Weights of a small transformer language model: 6628 steps.
MLP neurons of a small language model. Each row is named by its layer, matrix (gate and up: input weights) and neuron, and shows model dimensions 240-335. Each number is 128 + 32 x the weight over its row's rms, rounded and kept within 0 to 255. A neuron's up and down rows have the sign that makes its largest values positive.
After each neuron's rows, "fires after" lists the tokens most often just before its 100 highest values on Wikipedia text that the model never trained on; "fires on" lists the tokens most often at its 100 highest values on Wikipedia text that the model never trained on. A number after a token or word is its count.

L8.gate547 [139 160 168 166 102 117 214 120 149 108 148 122  64 111 133 216 111  83 102 133 110 144  90  76 134 152 107 134  95 164 171  87 149  79 142  74 107 169  68 139 104 162 122 173  88 141 183 104 114 103 115 174 126 116 136 115 179 137 119 133 195 127  68 120 118 120 185 132 121 154 148 116 128 171 116 170 144 130 181 140 132  76 155  91 114 160 137 122  97 147 146 125 139 111  98  85]
L8.up547 [119 132 142 105 127 122 122  81 121 116 102 121  96  91 108 117 140 158 145 149 137 150 154  92 169 128 136  96 207 163 144 101 144 221 102  96 131 117 102 186 135 123 145 157 201  87 157 129  81 148 148 149 140  85 102 134 148 155 186  84 136 116 128 163 101 133 166 139 118 104 118 145 209  90 135  56 135 144  94 156 102 103 157 141  69 131 242 106 126  98 167  90 113 115 202 139]
fires after: "\n" 79, " series" 4
fires on: "\n" 78, " were" 9, " was" 5, " are" 4

L3.gate15 [152 159 147 126 116 115 163 138 115 155 117 233 141  97 173 130 163  69 163  97  86 158 131 160 131 103 104 146 100  78 215 170 136  80 172 180 100 139 110 130 130 150 111 134  66 118  94 159 115 140 149 123 132 115 120 160 162 199 109  47 191 112 109 117 119 184  88 118  99 165 111  86 123 152  86 132 141 135  85 146 168 129  87  85  85 151 138 107 127 109 124 108 160 138 127 180]
L3.up15 [217 112  68 114  97 101 150 132 149  81 101 115 116 156 120 169 172 116 146 125 121 184  90 128 152 114 173 142 144 158 129 112 136 128  62  76 148 147 105 128  91 112 100 159 145 179 159  41 115 121 112 106 101  93  97 121 107 146 170 158  96  74 140 108 122 132  97 123 149  95 130  93 105 145 150 137 183  89 160 149 159 150  85 125 178 124 134  85 124 126 130 158 127 156 131 110]
fires after: "\n" 54, " ==" 6, "==" 6, " ===" 5, "." 4
fires on: "\n" 68, "|" 27

L7.gate101 [131 174 139 139 125  78  80 119  77  84 130 135 120 100 121 146 155 148 122 130  96  83 134 119 140  60 169 126  97  61 143 121 122 159 130 109  71  59 106 151 191 188 153 146  89 147 132 175 164 108 177 138 122 130 136 101 111  91  84 154 114 154 133 154 148 150  92 153 115 130  72 105 146 161 180 120  73 156 107 101 114 120 100 161  67  92 153  96 115 146  93 106  83 117  99 128]
L7.up101 [158 126 127 180 125 148 141 113  80 133 154 137 153  92  76 139 142 160 106 123 118 117 147  84 124 244 104 129 129 126 130 152 158 134 135 107 113 143 145  96 107  87 122 140 167 117 141 122 173 106 128 122 124 125 113 117 103 159 210 138 132 255  80  62 109 118 118 151 136 120 162 142 130 122 128  96 120 111 140 158 132 146  76 152  81 133 135  93 145 195 135 106 176 161 123 131]
fires after: "." 36, "|" 17, "\n" 10, " |" 9, " the" 4
fires on: "\n" 42, " 1" 7, ":" 5, " ex" 4, " 2" 4

L6.gate549 [104  92 157  84 123  95 108 126 122 105  99 106  93  83 140 203 122 107 133 136 116 164 128  89 111 124 111 104  46 119 160 157 125 157 131 181 111  85  52 191 180 168 104 101  97 138 108 155  90 128 170 136 110 131 147 133 199 172 140  84 137 116 146 141 143 106  43 165 121 119 125  77 113 164 176  88 127 196  58 160  96 158 106 142  74 132  87  56 134  66 179 157  95  78 161 112]
L6.up549 [102 119 103 119 192 106 133 172 100 119 118 126 112  72  65 140  95 157 125 166 106 119 139  89 136 162 131 130 102 166 154 137 108 109 115 100  94 124  99 184 132 134 101 110 118 169 118 128  96 129 169  85 121 159 129 116 136 116 131 149 142 181 117 119 132 112  95 113 128 187 148 139 166 154 196 113 167 125  71 171 116 114 126 151 147 131 152  77 129  62  96 102  85 116 184 138]
fires after: " " 30, "\n" 26, "|" 10, " −" 6, "-" 5
fires on: " |" 52, "\n" 15, "-" 11, ":" 7, " •" 4, " −" 4

L6.gate551 [ 94 180 164 141  93 110 134  81 141 109 179 109 109  87  91 122 109 136 100 159 145 125  56  69 178 131 134 150 103 102 121  65  90  96 189 105 179 115 129 193 110 111  79 159 152 181 154 159 160  83 127 139 134 176 107  84 132 119 136 121 178 105  92 101 114 155 119 158 115 200 111 101 136 125 134  98 107 124 142 114 133  85 182  86 135 122 110 128 133 159 148 127 144 105 104 167]
L6.up551 [126 133 193 149 138 123 137  64 144 106 130 150  93 154 117 106 112 153 143 106 123 173 129 180 163 135 119 150 114 120 146  94 125 119 173 131 129 113 116 127 125 133 182  85 122 124  90  69 138  92 155 107 189 110 151 105  79 116 162 138 155 159 126 148 126 133 156 153 134 108 118  97 108 177 130 138 128  62 151 119 145 166 144  63 126 118 200 122 168 131 154 151  88  93 148  86]
fires after: "." 100
fires on: "\n" 100

L3.gate657 [ 46 142 166 154 125 154 131 133 112  95  96 173 113 104  80 124 133  94 125 198 125 113 134 147 114 150  76 110 117 123 127  99 140 126 151 157  79  86 113 129 148 104 132 158 122 104  85 103 103 146 151 163 131 124 157 133 184 146 158 113 187  79 145 122 142 112 147 103 158 129 130 136 150  74  83 149  88 160 125 139 135  96 122 109 153 151 154 118 109 115 146 117 124 118 130 102]
L3.up657 [133 130 152 119 127  95  99 149 132 141 147 123 114 123 159  74  84 126  62 147 173 142 152 138  66 148  43 149 143  64 184 132   0 160 149 147  76 136 133 105 176 135  77 118 168 146 114  98 130 138 104 113 123  61 149 141 163 117 156 104 110 125 103  83 118 159 114 198 139  88 123 131 144 174 151 148 142 165  96 190  99 100 116  83 176 163  98 151 127 124 116  69 168  91 122 118]
fires after: "\n" 41, "Career" 6, "unning" 4
fires on: "==" 60, " time" 4

L6.gate830 [ 64 150 140 110 101  82 125 129 135  72 145 112  89 111 172 176 119 147  65 166 155 114 125 118  96 128 162 148 174 108 158 166 132 125 187 103  60  42  95 175  98 115 115 146 137 123  76  92 123 138 137 132 149 105 156 121 132 120  69 122 209  80 137 134 129 126 116 107 110 138  80 120  85 166 152 140 147 178 130  85 144 142 134 102 139  85 115 153 118 122 121 180 136 115  90  89]
L6.up830 [165 139 185 153 163 156 154  85 150 105 170 147 136  70  86 118 128 117 117  99 109  77 132 148 178 130 125 106  68  80 158 161 100 126 124 107  94 163 101 140 137 116 168  98 114 122 113  85 130  73 101 105 114  89  90 211 146 158 134 144  98 126 123 187 136 109 131 168  85 143 108  87  45 135 151 129  74 144 116 155 142 170 132 126 193 121 164 100 178 110 131 130 115  98 142 127]
fires after: "\n" 64, "." 34
fires on: "\n" 99

L3.gate226 [153 128 122 179 130 109 132  95 142 158 183 155 118  73 189 148 149 128 175 180 158 154 159  99 163 126 150 118  94 103 126  77  73  75 129 113 187 153  86 141 143 139 158 150  94 135 141 146  95  77 132 143 154  91 103 123 112  71 138 146 202 114 137  82 177 129 136  96 190 116  86 144 136 165 108 153 129 183  80  86 145  71 127  42 105 115 130 121  97  89  68 123 149 155 106 195]
L3.up226 [141 144 143 169 104 157  61 131 197  94  47  94 134  97 137 117 133 106 146 150 158 101 162 107 127 168 114 137 104 152 143 115 131 166 142 148 111 155  87  80 123 131  99 154 177 171 146 166  99  95 145 206 148 110 135 147  77  61 101 107 136 118  98 154  99 134 126  79 152  71  74 192 137 136 128 155  99 151 128 147  59 128 177 117 123 145 120 207 139 125 145 157 128 145 165 151]
fires after: "\n" 61, "|" 8, " C" 5, " |" 4
fires on: "==" 33, "|" 29, "===" 9, " DF" 7, "ounc" 5

L7.gate844 [ 93 100 117 141 123 121 119 143 100 184 148 171 147 159 166 101 133 125 111 129 139  94 149 108 172 143 138 142 128 170 155 141 113  85 163 186 150 159  81 168 126  96 135  97 168 122 135 120  98 123 104 116 173 115  92 171 173 112 120 203 108 151  47 129 111 155 116 129  82 121 137 145 190  82 152 135  90 157 143 161  77 121 130 157 164 119 118  80 126 105 130 138 122 107 167 159]
L7.up844 [112  39 138 108 129 203 136 155  76  99 165 103  73  93 130 127 155  71 146 108 118 164 148 147 183 154  92 175  67 187 102  99 190 132 160 158 157 198  93 123 138  94 194 106 132 153  68  83 151 122 120 129 134 108  96 144 149 109 165  72 123 159 112  89  63 133 103 118 149 139 224 125 168 106 109 153  95 101 159 149 118  68 143 116 129  83 129  98 137 121 102 128 104 138 136  96]
fires after: "\n" 28, "|---|---|---|---" 11, " (" 10, " P" 10, "," 8, " N" 5
fires on: "|---|---|---|---|" 14, "a" 11, "|---|---|---|---|---|" 10, "|---|---|---|---|---|---|" 9, "e" 7

L10.gate70 [110 127 108 176 141 128 151 174 206 119 112 139 121 170 123 114  94  39  84  93 115 103 137 148 133 148  87 127 109 160 159 115 124 129  91 124  86 131 122 101 134 127 157  95 141 161  36 135 142 151 156 140 143  95 141 129 153 114 158 113 111  86 171 150 127 104 161 111 105  58  78 160 119 153 145 168 178  96 163 120 158 117 105 115 125 128 106 189 129  97 114  80 187 128 146  61]
L10.up70 [149  82 126 136 108 118 110 120 162  87  96 121 123  57 157 128 118 187 140 122  90 140 108 103 131 146  85  85 113 115 134 133 166  93  44 129 147 134 137 158 133 160 175 145 137 136 138 156  86 164  84 128  96 145  86 134  85 182 136 181 144 142  88 201 154 102  97  53 185 134 174  92 147 161 167 126 140 165  54  93  31 156 131  98 103  67 103 150 130  95 179 151 143 136 110 111]
fires after: "\n" 43, "." 14, "==" 10, " He" 5
fires on: "\n" 51, " He" 8, " he" 7, " co" 6, " she" 4

L8.gate110 [102 148  98  92 198  86  84 107 106 125 136 127 143 105 118 160  95 141  86 123 160 119 103 163  76 110 152 107  62  64 142 140 115 107 134 149  65  97 104 112 150 123 116 131 111  78 183 105 163 134 187 131 145 112 114  66 142  82 164 193 109 100 179 195 141 153 185 172  97 131  77  98 124 153 155 114 113 191 132 136  75  62 114 130 202  91 115 160 133 120 154 152  99 104  91 140]
L8.up110 [102 122  94  91 184  78  76 118 129 117 142 124 122 122 104 189  81 153  93 111 165 111 120 143 102 103 127 122  59  50 151 154 154  91 126 124  61  81  86 144 165 159 120  98  93  95 189 126 140 112 209 125 121 126 139  80 152 104 150 180 158  86 203 163 151 144 183 153  79 143  83 119 136 160 140 132  90 185 150  96  80  61 149 136 140  81 146 148 125 108 152 158  79 103  95 125]
fires after: "\n" 71, " |" 8
fires on: "|" 51, "-" 19, "." 5, " Genus" 4, "\n" 4

L9.gate547 [ 75  74 181 109 176 125  90 126 177 173 152 166 186 151  75 110  92 137 119 106 108 151  44  91 125 120 104 103 147  99 113 123  72 104 100 131 114  60 110 162 182 158 102 160 154 126 129 167 144 120 105 197  73 104 116 179 171 120 151 113 126 141 154 135 168 124 142 103 129 116  87 143 140 129  60 140 140  99 119 142 137 103 150 134 136 111 129 116 138 110 107  85 132  93 116 110]
L9.up547 [137 160 159  81  85 143  74 140 139  88 128 147 161  92 105 163 185  76 122 178  61 103 134 103 100 180 135 196 127 131 135  98 134  75 144 158 142 156  94 155 145 111 108 108  20 119 163 137 121 118  87 105  94 156 127  79 188 119  84  71 114 132  73 162 115 100 106 103 160  96 121  80 177  80 164 130 112 188 135  74  92 175 156 151  98  91 200 128  66 185 124 123 140 143 136 150]
fires after: "\n" 64, ";" 6, "-" 6, " L" 5
fires on: "\n" 53, "-" 21, "anguage" 5, " date" 4

L9.gate949 [ 66 133 171 103 101 103 139  89 134 147  63 135 147 109 139  95 108  95 181  86 139 128 154 183 147 117 109 114 138 107 102 108 116 102 142 142 112 140 104 162 113 108 131 107 150 140 129 164 122 131 119 120 108 190  87 145 129 130 144 105 110 132 128  83  76 127 105 123 160 100 184 110 137 116 127 117 148 114 114 188 168  79 132 132  94  94 109 133  90 103  79 100 142  95  99 143]
L9.up949 [102 143 102 152 150  75 151 104 134 126  88 160 146 126  94 157 144 152 118  97 195 140  96 219 143 193 147 216 106 101 123 139 156 159 114 122 115 160 136 148  86 177 120 126  94 137  67  83 103 119 125 119 167 139 157 127 147 106 137 118 132 138 178 125  90 116  99  84 165 198 108  82 118 105 117  94 141  65 129 126 204 152  84 157 115 161 105 132 134  29 173 142 128  82 139 160]
fires after: " =" 30, "\n" 18, ")" 12
fires on: "\n" 73, " (" 10, "ong" 4

L6.gate236 [127 114 125 158 119 103 175 112 144 147 200 145 173 129 157 214  78 169  70 133  75 101 125 119 169 145 175 130 121 116 127 123  63  77 119 161  93  51  84 190 150 133 165 161 161 112  66 150 122 112 142  98 125 167 159 162 180 125  97 115  84 112 102 140 161 144 104 187 122 152 125 112 118 142 165 129 110 141 143 115 140 102 163 181 114 114 121  84 135 102  94 107 112  60 141  71]
L6.up236 [138 128  85 164  85 100 140 148 156 178 104 124 122 107 139 145 188 164 146 110 123 139 164 132 144 129 192 153 195 158  70 143 133 128  60 207 121  95 121 137  98 154 202 173 133  82  36 160 115  80 117 131 110  93 110 155 147  99 137 131  67  84 164 108 151 124 115  63 157 118 155 145 136  73 146 135 134  43 104  90 133 145  71 110  87 154 154 145 134 124  86 138 154 106 143 141]
fires after: "-" 37, "\n" 37, "|" 10, " " 4
fires on: " •" 33, "-" 25, "\n" 12, " " 11, " |" 4

L9.gate1018 [180 115 199 114 115 183 145 155  97  68 207 100 119  83 212 171  56 101 142 101  65  61 120 170  95  90 138 134  94 108 147 129  83  83 154 120 120 120 129 172 146 118  96  83 128  92  84 183 123 108 139 104 138 145 140 188 133 100  62 165 127 144 131 101 101 154  96 127 103  52 121 100 129 193 168 124 140 153 161 142  94 135  58 114 113 127 143  84  90 147  99 123  96 107 127  85]
L9.up1018 [153 145 167 161 158 164  83  95 146 127 137 146 120 172 122 124  93 161  67 129 115 100 147 118  98 102 119 101  98 117 170 154  91 173 115  84 130 110  94  45 109 116 109 126 102  94 103 174 183  78 183 117 186 127 126 131  66 112 116 122 136 137 131 149 147 185 125 174 167 170 172  77 104 110 174 147 112 116 161 207 112 161 150 147 125 153 188 100 150  51 125 160 130 115 113 147]
fires after: " |" 32, "==" 11, "\n" 11, "." 8, "|---|---|---|---|" 5, "|" 4
fires on: "\n" 48, " |" 8, "|---|---|---|---" 8

L3.gate230 [156 150 153  90 160  73  95 119 159 123 124 162 139 171 165 228  75 187 129 113 122 113 126  90 157 137 142 132 138 123 161  88 140 130 131 174 110 106  76 127 153 176 147 124 120 121 160 137 147 122 109 130 158 155 171 166 121 118 160 108 217 109 153 123 134 140 213 147 151 160 145 176 146  82 124  72  89 129 174 104 123  77 138 129 106 133 144  92 156  80  59  60 158  72 148 121]
L3.up230 [ 48 128 188 106 126 168 168 115 145 106 165 157 143  96  98  96 135  91  53 105 133 186 109 117 140 150 160 178 113  98 136 166  69  97  65 112 121  79 116 135 129 128 158 111 134 103  80 133 111 139 139 102 119  75 126 102 113 129 140 145 131 164 160 128 133 126 138 110 122 152 100 152 193 127 118 114 174 110 155 161 127 130 110 197 140  90  80 121  77 138 152 125  92 151 124  81]
fires after: "\n" 35, "," 13, "-" 6, " (" 5, "ies" 4
fires on: "-" 30, "==" 7, " of" 7, " 189" 6, " 195" 5, "2011" 4

L6.gate217 [ 78  89 165 132 119 132 107 167 149 123 159 119 136  74 101 122  79 138 171 138 106 121 106  95 123 119  95 104 115  60 193 188 102 132 151 138 106 120 155 184 168 106 124 153  95 119 144 193 139 100 197 137 193 157 121 138 110 126 112 162 101  67  88  55 149 123 106 185 128 145 106 137 132 144 174 118 144 166 129 170 113  80 171 139 106 155 129 130  78 149 103  89 124  76 142 135]
L6.up217 [175 108 137  93  67  98 166 110 163 146 156 147 161 172 149  74 131 160 152  86 168  82 114 142 153 102  98 122  87  56  69 143  75  88 166  93 141  86 110 141 154 117 143 152 129 156 149 140 116  89  99 103 115  91 192 174 136 126 176 154 147 156 179 150 147 144 163  92 138 115 103 124 124 214  73  89 176 126 132 149 188 150 103  92 158 142 146 126 102 106 163 130 176 114 129 101]
fires after: "\n" 57, "." 20, " |" 8, " The" 7
fires on: "=" 34, "\n" 24, " It" 12, " The" 8, " \"" 7, " company" 4

L4.gate690 [130 126 203  99  89 142 164  80 116 181  89 150  91 124 114 166 100 202 116 146 109 128 149 157 184 140 114 156  97 166 143  92 112 129 140 143  95 142  45 138 145 175 119 187 145  98 200 145  84 137 136 221 115  92  94 150  81 115 114 153 112 138 104 121  95  95  93 151 153 130  92 126 141  59 116  94 132 176  90 166  88 165 145  92 164 146 178  97 100 140  86 147 116  88 160 148]
L4.up690 [148 121 140  94 152  89 106 131  74 143  63 103 120 169 172 116  76  96  86 152 136 124 194 176 148 113 192 121 143 185 122 171 178 158 130 112 191 145 192 122  81 146 163 151 139  51 106 138  75 141  78  71  98 125 116 121 179 134 114 122 148 108 155 156 101 131 109  59 143 152  96 119 117  74 126 158 147 174 115 153 137 121 128 168  70  81 152  70 143 130 159 119 130 109 180 159]
fires after: "\n" 67
fires on: "\n" 81, " to" 7, "R" 5

L3.gate664 [149 110 134 111 139 130 153  98 112 106 100 139 101 146 116 122 126 131  69 151 143 188 128 173  93 137 122 167  63 154 176 123 142 108  95 112 100 132  95 131 130 175 208 216  87  99 130 143 129 169 104 128 148  84 168 159 136 131 157 125 168 148 155 154 130 113 163 141  73 171 157 128 120 124 146  92 134 156 147 139 143 120 104 110 116 106 158 123  89 110 123 163 185 146  71 129]
L3.up664 [ 74  88  72 131  61 104 108 173 144 122  79 118  88 127  85 129 143  95 108 142 104  90 150 196 155 172 129 141 113 156 102 111 104 136 104 133 103 126 205 123 144 135 108 130 175 112 116 131  88 142 114  72 108  58  44 117 173 165 149 159 102 117 109 137 119 138 112 152 150 163 140 124 118 156  96 162 140 147  48 126 168 133 158 122 123 100  99 149 188 132 133 135 203 132 104 104]
fires after: "\n" 24, "." 23, "==" 9, " ==" 8
fires on: "\n" 67, " career" 8, "==" 4

L6.gate441 [108 142  80 139 187 117  96 147 114 175 139  79  96 152 103 162 134 155  94 160  67 133 147  64 141 109 105 108  93  88 109 145 148 163 140 118  90 121  91  95 158 141 107 122  71 152 129 148 124  80 146 107  93 138 166 146 113 113 111 134 119  96  88 142 148 171 120 207 157 157 102 133 143 119 105 163 114 115 180 105 108 135 111  93 156 108 143  82 133  77 137 147 106  77 144 167]
L6.up441 [115 144 144  90 150 100 111  94 211 151  98  69 172 105 136  99 157 108 136 118 115 138 125 146 132 171 146 149 168 117  91 125  87 159  70 133 128 164 113 170 129 130 153 114  94 159 141 131  73 152  86 137  82 127 135 178 214 104 164 192 187 187 135 107 138 152 142 136 166  38 128 135  89 139 103 167 156  79 214 153 176 191  89 172 147 133 122 132 120 115 111 122 152 144 114 103]
fires after: "\n" 32, "|" 13, "-" 6, "2" 4, " (" 4
fires on: "-" 31, " medal" 7, "to" 5, " kg" 4, " Authority" 4

L4.gate10 [ 90 189 163 125 144  31 119 137 117  95 156 135 126 122  81 173 119 103  70 185 140 135  99 114  88 103 132 136  88 156 148 133 114  99 115 145 138 116  61 167 152 107 123 138 224 179  92 132 122 137 112 135 122 128 104  81 145 124 145  52 109 103 108 102 125 114 107 160 190 150  82 109 145 174 120 105 113 147 119 125 167 106  95  76 125  94 107 139 105 125  93 107  90  98 158 157]
L4.up10 [123 108  97 123 178 136 115 154 178 134  67 112 191 133 202 136 122 160 172 143 140  52 113 137 122 142 127 149 133 136 149 149 128  30 118 135  80 144 116 130 110 152 118 155 116  72 119 165 159 120 123 124 183 121  93 117  78 113 118 118 123  95 193 132 136 106 156 125  83  97  84 109 106 104  64 109 130 156 165 123 131 113 139 155 103 105 143 181 130 140 131 165 140 118 124  88]
fires after: "\n" 44, " |" 38, "|" 5
fires on: "\n" 82, " Pos" 4

L3.gate289 [107 149 119  58 122 164 131 135 129 160 140  88 163 151 153  54 147 111 166 184 175 116 153 135 114 147 123 144 165 105 130 158 140  80 194 158 128 135 149 104  76  70 164 124 114 113 128 146 119 138 144 138 133 109 144 116 115  87 153 100  98 163 117 115 123 118 158  86 174 140 132 105 175 129  97 107 150 148 115 159 166 161 151 123 163 178 150 141 102 167 105 161 124 121  80 147]
L3.up289 [100 101 118  98 119 118 143 101 135 116 164 233 106 117 128 123 124 162 126 118 152 104  83 169 149  56 152 120 132 101  89 153  69 131 192 125 150  99 134 133  93 130 150  95 134 131 119 151 128  95 160 123 151 197 166 150 105 125 121 143  71 129 113 118 110 156 132 156 125 119  79 102 172 172 129 110 131 150 151 141 129 144  88 138 115 148 147 173 126 120  79 135 125  95 115  97]
fires after: " |" 23, "\n" 19, " =" 10, ")" 10, "." 6, ";" 4
fires on: "\n" 93

L3.gate185 [122 173 159 145 142 176 143 126 160 165 125  78 143 106 119  88 152 142  93 105 161 130 124 161 139  96 125 164 110  98  85  93 122 123 130 166 141 119 129 140 135 145 105 152 141 122 175  90  78 121 171 102  94 120 165 192 126  68 164 133 122 108 179 181 105 104 130  91 209 131 125 143  91  96 119 102 164 122  59 111 169 142 161 128 197 136 186 104  59  40  71 132 141 159 151  74]
L3.up185 [153 131 135 103 140 100 175 129  85  93 157 229  97 134 138 123 173  77  89 120 153 153 164 136 100 148 140 137 166 173 140 118 134  67 204 108 119 128 120 128 149 132  78 128  86  80  99 143 100 152 154 119 118 201  87 152 152 147  86  96 119  39 163 140 131 132 142 151 119  71  97 118 161 123 114 124  97 135  59  68 113 119 155  95 141 121 136 114 110 116 130 173 140  60 168 111]
fires after: "\n" 38, " |" 33
fires on: "\n" 42, "|" 34, " tax" 7, " pract" 4

L6.gate425 [ 87 132 139 141 115 135 125  84 150  42 127 146  92 102 126 210 100 117 116 140  79 122 122 131 134 107  79 102 101 117 181  56 114 114 137 166 121  61  87 178 155 173 145 100 149 154 139 189  92 115 180 131 107 143 143 119 179 145 149  88 178 152 102 116 187 107  90 149 128 163 144 148 180 108 160 141 139 200  41 140 134 145  77 133 109  87 150  79 136 102 121 115 106 105 148 138]
L6.up425 [125  91 159 127 136 121 130 120 115  64 163 123 113 115 168 135  82 164 137  94  96 125 169  97 135 144 109 135 156 137 107 166 157 148 115 169 171 108 110  71 139 144 141 151  73 121 146 176 127 190 109 162 133 218 140 186 152 159 134  92 147 122 131 151 100 205 167 133 160 211 116 136 127 146 155 112 214 127 138 126 108 177 120 163 177  86 178 105 152 132 143  96 132 119 172 173]
fires after: "\n" 43, " Genus" 5, " name" 4, "|" 4
fires on: "-" 28, " |" 24, ":" 21, "\n" 18

L3.gate290 [112 183 192 139  96 156 143 111 102 189 120 120 116 129  97  83 112 146  82 132 110 116 128  73 147 104 124 135 124  88 122 106  96  95 126 162 136  90  30 124 133 185  77 106 143 128 161 129 102 110 147 161 148 148 152 117 178  94 138 150 150 158 126  73  99  94 176 190 109 169  97  95  73  99  88 148 131 155 104 161 117 139  63 115 155 145  97  88 195  90 134 142  54 106 171 155]
L3.up290 [132 149 131 112 123 116 147 130 148 116 111 118  89 130  84 133 141 177 124 139 125 149 155  80 110 122 204 113  98 112 163 122 150 164 131 180 113  57  83 106 128 145 117 132 133 134 104 142 124 193  84 134 176 102 123 178 105  57 162 174 152 157 110 109 138 114 133 117  79 107 100  75 129 141  88 155 154 139 125 137 130 111  76 118 135 119 164  55 135 125 132 143 146  91 190 118]
fires after: " 1" 15, " 11" 12, " 100" 7, " 0" 7, " 10" 6, " 2" 5
fires on: "." 100

L9.gate541 [139 101 122 124 146 125 129 114 168 144 137 102 152  34 120  82 156 102 159 118 102 117 155 184 127 105 125 137 119 130 143 109 160 104 100 175  97  83 126 142 158 118 111 133 102 134  95 145  63 101 170  91 128 120 151 130  91 114 110 144 148  97 116 156 138  88 137 122 110 162 116 122 121 124 182  78 105 138  82 157 103 131 140 135 109  98 131 131 127 106 102 151 137 156 160 137]
L9.up541 [117 129 129 126 177 155 155 184 141 135 116 121 111 103 138  89  70 151  85 154 165 157 127  91 131 106 125 159 147 138 127 127 138 118 135 151 116  79 158  93 102 114 121  71 151 113 136 139  85 146 193 142 169 101  82 100  97 112 160 125 107 120 155  97 127 175 178 177  84 109 101 108 160 133 190 125 170 155  96  70 107 122 147 195 139  93 102 134 152 110 162 162 103 125  90 137]
fires after: "\n" 18, " " 15, " 0" 12, " L" 7, " |" 7, " 3" 4
fires on: " |" 56, "|" 18, " 0" 5, "\n" 5

L6.gate520 [ 89  90  72 149 137 138 147 121  64 150  91 133 106 116  79  98  91 164  88 135 121 169 134 139 174 160 121 134  98  90 146  73 190 120 134 194  76 102 167 137 152 101 176 139 124 138 123 204 124 105 172 137  94 181 131 131  79 121 112  85 106 140  94 145 167 142  39 153 108 139 176 114 102 118 107  89 152 151 123 108 164 117  69 164 150 148 145 117 129 133 104 128 162  96 125 141]
L6.up520 [164 100  95 130 119 160 165 120 129 122 121 123 151 139  89 124  92  84 119 207 132 103 114 119 128 114 120 103 204  92 164  65 106 103 154 123  52 199 140  99 161 152 187 166 138  83 132 208 159 145 126  79 159 104 132 170 142 137  74 101 141 132 106 133 186 103 119  75 174 126  63 136 131 111 173 150 126 155  80 117 108 148 114 125 180 107  98 101 157 154 179 105 161 108 112 125]
fires after: " (" 52, " \"" 10, " Website" 4, "\n" 4
fires on: "born" 16, "for" 15, "t" 9, ":" 9, "m" 5, "=" 4

L4.gate265 [149  96 152 162 107 137 130 126  82 158 112 102 107 117 102 173 200  90 133 106  99 167 106 154 183 146 169 117 109 206 111  90 124  96 122 140 100  89 112 116  79 139 136 162  79 170  91  96  97 105 135 183 159 141 125 151 154 122 168 110  99 132 130 127 149  97  24 142 127 155 160 123 136  77 104 123 113 135  83 130 108 148 155 173 146 158 100 165 112 124 151 148 141 122 121 130]
L4.up265 [153 165 141 171  95  93 122 101 110 126 156  98 162 171  92 134 143 116 112 144 148 147 107  98 170 112 136 103 107  85 132 105 109 101 191 127  93 114  81 126 149 150 173 100  97 111 117 128  96 124 139 159 170 181 124 135 130 175 118 170 140 145 141 132 111 117 136 132 128  99 140 117 170 155 122 148  97 137 126  79 116  67 118 139 128  77 186 163 157 140 117 151 100 126 112 154]
fires after: "\n" 33, " \"" 9, "==" 8, " (" 5
fires on: "A" 59, "P" 12, " one" 8, " A" 5, ":" 4

L6.gate642 [141 109 137  97 108 119 141 123 105 162 115 125 126 139 108 201  90 135 124 143  90 163 165 116 130  95 130  75  90 142 146 137 152 110 156 140 105  56 118 174 194 197 127 168  72 125  43 150 130 138 103  62 133 116 141 145 127 143 137 140 153  85 152 183 169 204 106 168 106 125  68 113 111  91 165 118 145 123  72 136  91 141 150  88 129 104 136  75 146  72  92 173 115 108 141 121]
L6.up642 [ 99 135 149 193 134 111 156 145 107 144 188  89 123  80 144 189 134 131 121 149  85 114 144  76 168 214 139 125 146 156  99  80 141  98 141 124 114 108 100 136 120 166 125 130 160 137 125 132  94  87 154 132 133 139  70 154 171 130 179  87 114 189  75 123 150 153 134  87 101 113  83 111 129 100 135 164 141 150 114 104 111 158 128 158 107  94 134  90 103 136 148 157 103 132 167 180]
fires after: "\n" 82, "|" 4
fires on: "|" 34, "-" 22, "=" 13, " |" 9, "\n" 6